From a checkpoint of a small transformer trained on Wikipedia.
Size: 8 heads of 64, vocabulary 8192, 29.4M parameters.
Training: a variant of Muon for these matrices, 418M tokens.
MLP neurons of a small language model. Each row is named by its layer, matrix (gate and up: input weights) and neuron, and shows model dimensions 64-191. Each number is 128 + 32 x the weight over its row's rms, rounded and kept within 0 to 255. Numbers have three digits each. A neuron's up and down rows have the sign that makes its largest values positive.
After each neuron's rows, "fires on" lists the tokens most often at its 100 highest values on Wikipedia text that the model never trained on.

L2.gate768:052150127167084211089146108135144127216147129138140104110077090148120176166156137031194137086115104119077088192129178176121125092188121112107148146116090122185110159165183124122145129070106164090159172175127109099115115127122161134140158109081087119146108122145127098046154101093112148116115106125119104095187117101135115159088138122086084107086151106172110139160100136051075105122093
L2.up768:142129145155093180094127146116150126149111110114096042122179151103058155161129186087110191160140079163090056143109187192168120038129130113115110081125148143077171098076146099072131096131186153115162134140172086139128139123091077179140145122136057146132104100103109152104155133118120166102113152115093140140178098128134120153104112204062060145144140129170111180158149111105118096118143
fires on: ":", ";", " did", "—", " -"

L2.gate644:124137113082119175107185112124139202107136167155088139175057109070120157122099070121067097173132186145186109112177162115124097199147149109170115112177142121190140143169121115132154158102074139170115185155173148052138112129222101173155103180178111129134108173132085079137122137152130125067143182110151135108151123121100091116076191182118130106100103125075109143173144117189105143157134
L2.up644:107177058133105113123148090063117146107089127185048160129130119161145080092129120109094080134149170112148116079096125145056136156089078120125161152150098172171115152100082102136161136137165144103132110129136131100125111094117099169166111097120171160204187120031133179148140204157132153134146166106181115092125109118115139082088155136152169148090110145089181156115076116130144161126121
fires on: " over", " along", " off", " up", " under", " above"

L2.gate268:200171128170124149064156119091155181112140159195122117133130109138117170081142124202104153080050146138142120079090196084107125134102156123131126146138152081151141131142134089189168061155117166110096168157180119109126160138144102096142094123115129179177085148144129181045155119099104085153161159159138139129146109114149120131103096179153119209140184120150161114071117177162135171072147
L2.up268:153184122112101182103125125094076144105086091120127140091133107152121168152094075126094109100050087138144120101108173148145138057119127151134076099116152094143111110128152050077135130170079162102155182098158073139130131127087120112146151109144084116152083154128115108106173119150158138165120122046147211110116100156115190127114072171175095112154155160086087111172152112105112143137088
fires on: "'s", "ens", "ites", "'", "ish", "ize"

L2.gate816:122161079123111103153153155168104065113190128122106075095105133097135058184131137105115130141126085110175123145163116125140114135119149148132188089210109133085114118116187151108126137079101213109126118136064126140154150067135137140091150106162165114134136146112086163154213092075104146103134100153092134099123130104122164141125171188093045135126101133150157190122101143149183143137104
L2.up816:162172121190148147107186102104138099097139088068061171064162111113130135096143166220095171114163069115115123129173091109174143130125111128089098149117146097113123086104107166097129127090130200069110160149086120108096128175161099146255130154125112144165101166113115161094113158164128108143128097127091152179117115071138139171159147084173143102122147143145171124159121103113148134117173
fires on: " with", "ers", " by", " features", " married", ")."

L2.gate777:114122146118071126150115099142165185119085117091171090121121096099108186159186116136051067131147150134059083133085133142099155172110132116081179123161152163130095154127114124123122098199161170133106175083099152148045132110122098152110161116139068139156171104135102196108104145115157130107132185149096109120108159115105147107126114123116135164142107120169130159152135141154108092128142
L2.up777:140107100142050130118156097126178164129141120128139137134084105135107147118122111128030097104141137071099048135168144134095113099119122120177185135151187144115131155198134076161174122154093160134163099136159144122109207152116132167122188121156107164192171114114161113140111147165095108129127137198121123183162119162179139079058120110089122174169121085108081194100125111132125155131100
fires on: " Mil", " port", " ball", " Port", " Inn", " Hill"

L2.gate140:074137135131147128194080126108119109108091094128127069148162137099107138191131106103104083092089117106139148115174099097110098160124143134093128103099140114176140125129144087114148119074048142126090126184165181104099126187142085113128112114133137068106101148106131084096140151126121123105124193148131163074081133114122121119098133051179172123107004117119137191076135114158138131161134
L2.up140:098139129039158119143081107104175154145161112153094135155164133131166182104209115165094140137160195173132164131155171156062184158162166165140142115113123165112145125142137157108177119172129134137131130110136107037180211127130117096150109110136165151133165127147139093083128091144170133181127075138164100112129165174171139087082136051146157140188100082117149130083103095125137182114122
fires on: " served", " serving", "ed", " remained", " date"

L2.gate409:127146152123198118116129189147131164123139100098130119133147140185151149140131143149111150108107107184218159119158094097168132059100049184131100086124135095227085139074076178136100125103085120128159077204133125118096074107140163108173128150151130144108157097157139127053153141160125058144117137174172129067131131076106176138108170161184169108152209120138102135152119135142085107135072
L2.up409:026120094148097128147171114171102128162112075114115127138136111112122084059116180123171167138177138103132103114137079126127122121130150118105149140167124104128144141053119140138122150109183161128101071104132119120115182130099149185139076200139141159118112102087212115154117171151121108142176110141083097123154078121188126123058178134160089120162172183130196182071091189128143180139094
fires on: "ing", "al", "als", "er", "ion"

L2.gate544:112095178144128073189115154160145205111093132129105163135110082155104142112148113058157167079111122123061180146121128129127119160128125114136148136166156127168097167118092138108139179060126094131132132161121186163119102146209192147151119163104105201107103125106206069155106094117078113147155104129164135148167125077138116133125132088126146127119086095112149082078163174131102085138024
L2.up544:153110136161141105113152078097086116094104099156124145141109106106112098099117119119091231105159130208048145149073161159158149125167101141130142126174144092194101133102085152111139159106090090170128106140115167163126165159142086133098123125067130150145139183127134101119148078071151078150124112094175163163171066124153128140136122099080109096141089159099129085124144150151116100111131
fires on: "a", "ie", "eline", "ana", "y"

L2.gate786:124114062088109146101149176128137114090197072144134176105119111146157133080081158152108108153157098169128148121121203122115093102102090104115108091114113173121128110026118151182124172092113218124114130158145114168069168062096147160144170127130140040185156109080110149123137115105143148101143105140171110163169136077167099119134081165058051072124069103149121182164141097111130091143158
L2.up786:166120142104067083129167079159141105150137147161152154135143158055133116153076105077078142137082093102110125140114146134152158117156133127142128147179123144140116126151125145148102129100067107119087134153159123133140092149128130208166101137079046137107106122109243129171152175154117122148129122172137198083127093173079143107133114131138121142086119159129136129107148131192090053181104
fires on: " sp", " Sp", " Ind", " asp", "sp", "Sp"

L2.gate788:096095166132094108113155080076141157108129162137107105130116066143162139130127115144137112153127110128133186134124125143122113117117124105114099106129178136115133152125180098113165078143086139158110126128111069131080046113122185155133112151122092102124126086112174109097145133131130144163137151097227151192089033108133132202106102166145132126167125158095153128074171105146161190178153
L2.up788:134118136093198127097124090150131161129177145114178138104144129126132137094144143142096155118145083156115158135080117160191087175128173131139128157101087142166120124134112178117154108158079123133180113131119090128086119163154118191099126199176145148068133125131112163188100149207124092117155084165125144144080149146127120146095070095128116184118062120164089080153096087148107094193109
fires on: " U", " Ind", " ro", " ind", "al", " Stud"

L2.gate583:152135122105090113104114098148115134122138140083126093122105124137134100140114101147152162108124125154079125126110152102133133158153103190126143072149154158102122138100125134129126155154177138075180163131055103039121079126112210087131130113121097150150074166111105175098147195091165120101220188188137082126131107089128091133159127119169076103124106089136110152185114089164086145150146
L2.up583:126119147114085104049150162143201167123152144140162092162200060118082101079148106083146133077123161130138134110165104202114142120147153120148117120183087185087127113119136120131117111138132202157186123091090087097092126113116188058127135125160117150121089141152059163124140185114154188138070180133087146150126117126161135111084180118103153125142127119141181133116172087161157143090132
fires on: "'", "s", "'s", " Her", " His", " whose"

L2.gate619:090180173171118115155126140162157135162098072133166139114180165109111168078130182164173189146130169144129123119074143146149150139137173156116114186156107127138142121149126087127157135102207201124107107161183137053147068062056175159103148172081060142164158097110096081131117093124086064172121128154148085110172096143179151121097159115170068086140140070114187084179171182115161154115136
L2.up619:144141058148077164170179142178158143137131070116088110120090148145115115146105126080120123134146151115118136111118156120075083126165077128082166127154052087161128135159133109150121180106155155068146082065098102118123133138130110122066183197138131099145118144089150142108084138142066094073185104109127160129226072075087104084132077201148131114137123133167143105141105133161115112121140
fires on: "ir", " to", "b", "n", "en", "c"

L2.gate495:109091097161108119108122141183159132073206154123102151146146112149155133143107142124134155087098156162106092032083094160125168134026150112110129162090130111146107099148079151144112216148201099113078115064076157143114142103156141138113126113169118098079126147146076140147119147134072169128105078096119100070167137135117099072155131171127122139140099104081143141125155145129108136127131
L2.up495:187142115178111140063165169125183151113144123171115169134122123126115175107143105113112138121140161115106109093091081156122161108138129124137102156132127095128148090141182086168095171187184131190142090059148119133159152155161093152085125132186077098121088141149117125155121144111118184062081132148113092139148184122144064172137145143169137169072078126137153144148121166125085094164150
fires on: " that", " said", " announced", " is", ","

L2.gate397:135117212100115062167148159108172138162107163146100130117094191072093117140124143125140127140108094105146110147117190125121148151159152085186108147113172125161142071165091091128132144137094198107129112096176084079175117177171112159131157143175126194168098179149167148155163173127122121085114135120087057147153155090145110133111126126169149110142143124049102167119111111140125046158130
L2.up397:134168208084121091148169169149156175151116133102116120078106136116105146132177160086139147142144094140132123137102155171097081121160201069151095135125120185163128097060145111138135080135078140175098096083155108068097110185140120135115129186159117154166129123181161152166097098160093105120125116143099093117079098122107101105135163193163098147106147162100075154127101111184103049127134
fires on: "y", "b", "Y", " non", "n"

L2.gate888:109121110198119203105135122157122099171074123146195090131092146142164084185113144107106142109172102110099198154090121105120099094095073068174114180182108160117089138031088125135171137060098158150169166175164097090091105173121153105140084144035115072142143137112156135159184070126142127188056096094088114162128114076103096159132099146088153112129176154124138119097115077092186118149117
L2.up888:103153116151081129126054092147089121172078137134183103074100155188137176140118107129110086109173121118130167141073124111137054085106137086184095162157138113139128167062123090093244152131148148108085152110147130085151099175148141049122126076086206128187120122098062167128138107160105148115121125089142132123132135140144081086090104108049137145081087145114120088131113087112219063107132
fires on: "=", "-", "\n", " sol", ")", " also"

L2.gate661:150146061125127177140140148174152180094147060136103114096169185102075178192107109115141074150082158132114117142107129146129103122115165150166154129173155116111104049148107157125131092143113169163172133185143125169154112169118126165096101097163116095143091153099144167127156132142066043191113128129128125178165124151160117092153124122084144138134125181097124115133176160149117150170155
L2.up661:107104135166098144131127178123122076192108127152127097093184084155082155194102160138132074147108160101196094087145094126123132129087120134140085072141143118123110133128166150168153112168116067113166116037103154088115118097114141128165086172113113190127113122071136042128119159158175164105113152087109193125088134109062158155151092149063144110166066183097140127148114163122091124122104
fires on: " time", "==", " pres", " Trans", "v"

L2.gate944:107121150064119091126139092145074205156149070142132161113132121109154145159121120124164124179100133152114105145120158126038122148107139093091122127120117119107150101177131142144131147112152106132144119117170128118097117104049155152130085154068099185124114121150165132135137160124097070184128121168173108137128087124168103106082163120147111118199141182108158105163203162183110136151157
L2.up944:082127134131131152134125111153134115169114163143125105123120050118103115168052144099109144189084109059122141251161067154172153113153094136134114162131132197122097144131118159124146146174122139124140084134169147137059123118126120114101090114115104135151138137118097113165110137110103119169115138088152085124114060155091134186100100166141146141121135148202124130106187137118134128193139
fires on: "-", " number", " or", "tar", "ed"

L2.gate706:084133146148179124136151133128117123100133152154219068127181094109083157112162103120135122212202097136110126120117165108110086148122156168157135143155113118153124081082103205082214084158072071103120155219100164049144203105119143096107133125186111180145110131140135154084146135113177098101140177124144183099059105162097166156117116126102156139163111127102117095082077115158121105084157
L2.up706:152117137180085111126110132147115112131170128095140133186136144151134152115095131133060118092131183125162121091164089150159181130109101136122140150084121133154137172140106206173077117157171113115173190123115114162131128110172108123108123123106135164124161107111065100072167116145125116154123109125133150119126155118144144100094152147117061086170159170125064122186125157165163157125133
fires on: "av", "unn", "cast", "urr", " Od", "urb"

L2.gate930:144150111121163105131140100136146072162106080093106117133152097122145139129116094143132107083136108101140133129132101087157125164142066090129114160098182131154112108106198123162137156136191153152042121108120169140141069077097125116152115142156147141175124158094121116127136104129136161153167143153145086047175093123133106123125061121120108061145098078159179177166134085146195203124140
L2.up930:130132131116128082152111131156131104149104128129094135137172147143170115059076170123098156091157112132192156119126145103176109120143115107172134111100092094131141134101168173139107173124107128108032125120139204128138149116102150112109140115088136067085147111203114092134127101157144166116143110154031070105085208162099176103139153118128120167173133078110169133140100156120111142050165
fires on: " |", " (", ",", " era"

L2.gate973:109095131147139103113056136160150129135087176143060162127116136133111139120192102094122115146097160105152126140098136136171095116120132116119153143101167138155201164143091207152150110144138157140147139167103092123143123112163113116089111090151137085114072152155155197072170131128150136087061160032104077114144136129148143109124126154177156172102136116140133178131175175169138120128143
L2.up973:153150150185153092129127131144144163067104132136159106153163109154089155112129159158164184087131115120115097193114086166063108168156107134116113171138170174061145136151114157123171069154161088145173129100130139137190125153145131144155170124191165092142177133139108166120110171113163137093117115159123092120089142114065108124082154083166136151149136090114084131161144131144071133134090
fires on: " been", "ly", " remains", " become", " once", " years"

L2.gate486:119095125180134133103130118144190129093135108153162086095137156095169096103135096130127066157116120105093155126158161132099110091159117115092077117150101111125032150139080069107105098134091113115051104126118152089149139158157128139138200144123107107151096134154086138119135139099148183075120121132189132149131107176164126100094107172091122128097130131121104156173105130175120168118090
L2.up486:134171135165115150076189085127079083158137162115104076114107133113167153099190108149163131164137124091178074146137171106129173111121118091107094101114158088088132108126184122132107155095093207138045125146062138081115117183092117064207171125149130088085139137120150147111132115110147093159173218144137152189094117133128136106152193083158127153113110162119122177114109037128169082193115
fires on: ".", "ing", "ven", "orth"

L2.gate316:090074164156118106147100113138085087145140103111118172130112159170102070157129140153113131163082108124117105140170081156124188138145192122161138170102182134120187115131149162122151190141134155082116148160067144126115106164153088133071111078080144138177061131137125159162149183086060114150121163173173130147096121093112151135096101158097151087084185085152132165093143069151136123103056
L2.up316:120179144154177119111176076104060088160179155073154171102093162110151135152145160139126117132135101117114125165107145171134119111127106154042090119108095167148154172161172145170122149149122142077081084091166160104177113116116141135116156101112129144177082118176123081105186165151125115153128156186191138172111121132124073117075136090157139153118242067134156094104059044106094104100106
fires on: ".", "Personal", " age", "ing"

L2.gate984:085125145102151058088154091148098130099137094131097108161134100112155151137162123146128096108152164149125160185126164087106100167155119113099123168077131177140148121129088174153165132093138096123090099127139150173121091109089110103099145143106086100142080114126162101129160136132094110092140130145166125129127094142112136154089116169182104142109148148219177087173092133131122111095145
L2.up984:155093183185128089108174095060095098094125095112125110098113104088144135105132148117111107114182105109118087208116140145135134063205095118144176101132076100164113108168220136084115160108097135128069102132155103081119157163137201101141130087131180166176123092173037140147117126151129094119097162155160087133136170118115148105145113156167132163072085095068117156177087053126096110156139
fires on: "s", " that", " which", " stat", " set", " Stat"

L2.gate287:120115089137083179095157154139165141190074143086137125167177171084144150155130081077135175154115091095084120103062182111166153159176120156175133121113117145128142132050099140161081175101125099102131139106148163138127139192124102158117068091141100126144123144134159145071119179121123061112141063072134169134158131064142095075141066078124142103129169092123138158194130139152084134063132
L2.up287:120085099063140128093085120070155133072160216130128167147173145148119178159200104146083108091134138069138128126121157098108123136106091193108135113161189130138133126105116072102179100150128106216179120105077133091140156162068148145148093114184136115145133129118108096112181109082106136055099122110169134080154165103078146127087152132075140126162125070167124119123130122201141155193123
fires on: ",", " \"", ":", " pres", " ("

L2.gate534:118058182105153113147112078114132107096157129136178088195154115149101135140083119144101151110183125140156075140150089130057064097120190108100111094148107102113186118138134124107100130212159076153121054109122169107134159161145141121142177120157186147141097149164134066115156164152133151152119172167136155096105156106127153146122122088172138079165136092099160137106146148162107050122168
L2.up534:122131138068109116130120199105168093052182158170131135126071165130185147144131155135063124153118137137162154099135075116190124127155095125138118064121152131189157157117136118116067198156120083116114133098122152080070143162149072089099163141111103092139141153139114107098094097159143096106183120102089144116106198160137117134077106184125120135109140092067137141065054130159130088132161
fires on: ".", ","

L2.gate1017:166136097161088067139176119131149222113150127142157155113147156150102117137146109130129083071111158155129057116053117131069140107137133116153139120149161148116101103158075153138188167119143085130184192172128169123109123104122092118070152140128152114044073147110172120096093135088139096108050104130148133189154205134143124128128093139109178093082141055113110130161159148120151096156117
L2.up1017:169115163139132133234148134118108140164127150150170104158120107132125111129082145104146174095136133087145096119127162167140133121168150153063116161176140117110146173135152145132120123169178085103140098105175122142085055168161110164075118102134167137078102129114070106131128118090074177131111078146141136185148105184082093143089144079185147157177127133153152145117163165143104136117116
fires on: "ly", " of", " known", "ial"

L2.gate683:163129119118100113131093203161108108150154156077081124107101145142151158054131071140136126122151155039162129096121106096156094191122163164159114174123158163120118097087155121111137188146138105135137198117079113163120096092114189133110143140113097056106129148126096149087129111068120101079092119152141084127099073120131136121173119097129128121138127136110179121074114158161082154106142
L2.up683:089148080164166169091097142085145105164147122154129133094112136174139124161128137157100072107132101104123150123129142091132153115141202158164118078155175103120156084168095104144154128095129149153099119167055120111144115103149160158113119189216145117167200134092080156118133122126096148149060099097036148116138084161090124174067125117122139141201167082172154082174145097161112210102129
fires on: ",", " Best", " Bel", " Euro"

L2.gate496:164110164140173076156127109179108150158148155115169115198127123060093097153098191124145129177083125164173132150063158138139130167101087082109132121098110134145130176120088123155146156077117127140123142140165184109140148093112169089176171154100147179200108156164146087082130122114188115146116138136054117135123114111098154136112153171107123139122183104130195096170138085147164160119114
L2.up496:124123078121112142134176116182113102130131142106168141180159175175101158158128090106159154187128150121149120081135185141068124132197157132109178147055086166096128109128183137089153093129127158167155172106136120118160103160146131145140137099160138143137124124136091090111168168091080068148136103162085116117116125118070091120168119196071053110138153075142144099092122186103028223117108
fires on: " con", " Con", "er", " organ", "organ", "ru"

L2.gate872:127166129195126160125114071102098117155185080105137125131139120157080056102106108123094159123072177094147171167086098150113123162152120108180101125111120152086137128121098163144125120176118141127127066104133091134096139122147108156091093154167144133129117137108127093075090113040155110182019142091076107109140081129143133127158108193118084087128134136090098129091130075130100098120167
L2.up872:176140165142158102128136128148196153123132195101072154067146137084115137180155172107195139127128189096177142167095163156146113139093154117102104140122139168155093169100164134153143135083154144153143158123133127163141115097111112100110151104158127184163175054100135103151132185141118104096101135142110067137115139122163185118078158164084096170158089162164057156132140091147130155122159
fires on: " of", "to", "und", " contract", "ive", "rian"

L2.gate50:168083181081106094141073128079181133161179106138111151155155170182132105125127157141086078170136186153138134139120087198106102155113130158172134135040074127127092159137173141120157088141091130086092163142169108094099164101139069117098142118138107060100121112137148125167179190112179152158119163109060135128139177079106107105100143154077128100122117120115104109112085114115090089100084
L2.up50:167087101140082147102145134151126144159113091108163181128122124059175121094101131099169158131114135112159077112188155125133133151119084122230135112203028149097088084194139123131157143116118104146166184115098101160092121142162147109089112177106092200124161159173067134134114090144195052152122079074155119108151117148141120085160176110085066125165076138084092154182175145182130141143065
fires on: " born", " being", " then", "a", "ims"

L2.gate305:142172101123154166129100107157049174147152115152192149183119159067122085103185108140142159128164166135135140105124151087114114128074060031117138116102141158082130137098131075084113144163142153143136134205153142154129109107116144165143149154101071077095105129146203164073111093112088082087141145131044100101127117120138109092079139110156161146167120156139163059118107206066131083136160
L2.up305:102155152127110173161130150126119134156120135113081085144114195197117113137111105143124111093117118084110133192122106136152131092113095120123074145094124123149138113084130119106137126164102152143109090102151131146057119103165146139118183126101156111155121180153084066169169185130136090133127187078146098099181087085162060136092153211087131138128153119053090131186037129077103121137096
fires on: "end", " of", "ar", "ag"

L2.gate813:116189152129111129187104114129155183137196101102124140107135118168153152118124139152146162135097123153143135164136115139091082156154137242097074181183164111165129076124175144090123150087134172107120128190116108120107116138133149130096094106174120047154104136129154098145107097145114152145144181128071120115155163115142131124166113121174168190132177110172124122157105118151152127122086
L2.up813:187207112183132130147149117142182109149121048144144106153104191090138126085068145152138154118152109147113065131128104133093109150129162060106134164124081116119112131041108115184153116096174221128103183117130144173128103093113189172110108153086096111131102159117131120088123108129157137131124136122112145140096118155153093132168141141140131144105133121151137104132097114085135126080156
fires on: "ut", "===", ")", "ant", ")===", "ate"

L2.gate218:141083125145161101163107085181152081114134070096115165088062161173092174145147132110084117130080163164137172131099188115118085147178138145117167117117116161171136174166107169077181169106160107169131128150114160093092090129176165189143147168093111080151090120166140106123162184057122121173145161151139113080116113152131160184086108124146089152130165207167176182107116100112089153109119
L2.up218:138138163142161179094159142113163070137129129084117085184119119192127099135099111049144123068117093127127164115118091108147133123072118174138110194117096109132049107151150148136091139125095118110120047125144145100166072155133125155146150117147124136164134090150153153127133179134087151109098172096126108172104143121099126165132125136130161148117055133104132096134167138103082218116125
fires on: " English", " International", "ical", "ols", " Ireland", " Special"

L2.gate530:156089083153156117054153122133177137130183121133120158109168087086103158159137148097187115130183102065075115070097195170092072160163158121131111118182120170139108149100079132141172094117075188140161137072164131074206114128142129149084106095121149136158168141118121207145071097148164190126092074158098063065141139112154115100181153111155146117157143122096158167152117076109131162163164
L2.up530:146153136163150105133163171114148183150166109161039177112187159140149149172099149100152174077156163139137141109129112118153034110132154147171112126152162185148106136072056102101151145118057138135109113088095142144168134175144125167071127147132129107124121177133136190114092102105125193114111111134099093140145096085132150072168109086158192132143202124163093075161111040096160117086107
fires on: " \"", " f", " ob", "ulf", " either", " ret"

L2.gate341:120062104167169131062146145080094146138144158193109112140141140109114066114139182116165217127123194178117140083146158111101123120118141127116120140075071158141160112136116091147135120172172148097138121094105129137106144103152158184124123070134142164163126124103157143149179154093150120201133174081204100067147076085128138062083176097105141147140055091073144160205185090107114179179094
L2.up341:149092139118135111085191119112181182111155151115123136089176130134041103196080120072170113120100145115125088086075144134130130094152146165154082123145110159183180144093138137115083133150080129094141112118154072129134109154131146103110077053157123117153114144113071209111206144133124130101094152054137120168090127138173088093070143123156116114163160178181149190153135105155066180176132
fires on: " ", "ically", "ly", " 2006"

L2.gate748:080111157128124176160150092122143184128055132170146080113074179105138185144132167101183137139111183150121116102101170131119104188147143073084095100169151159128079153140119133113120081145092106142170157175104085136145142157171122124102153148142099070076164127073065111094195062155116227108124103140118129121140089112108097100125158135079136081136134168128122069129098125093081122137157
L2.up748:125149173119093146118163081113159069129179125144179115176150110129091118102166116133108086124146152168162125140100099124138145155140128108080104083065160168112131119129111149129137084141192153126115148150128120123166110143169117093088159111113102150137192105096056144159133164067125109179120176130109158188119147092090146138119139159151166102126095126120108047166089099078054147193125
fires on: " —", " -", "–", " by", "—", "ood"

L2.gate853:130158136116138146140119156124155097149110169130164088154139143111102169154143184101106167119107091165140129131097172140209127091129165143136143135088123134111125173040122120071108120160150129137120092153130111161177206137124110135099150063132089122121085137126092122083146128061115146147107131209139159116136169158146126145132122104077147138145118131125111125142128105117096136048098
L2.up853:147101175110141122126158144131102118145148111139154156117166144179178050136099110206196091070159078215128107141133125153163169133173206109139152169129140090157129092100130107070149098148119152100088176077161159113145144116163134109113100020123109129163093117128129071115138156061123149152118058119128166132099175108177166081122160146082098174099199179105152105126107109131179187134082
fires on: ".", ")"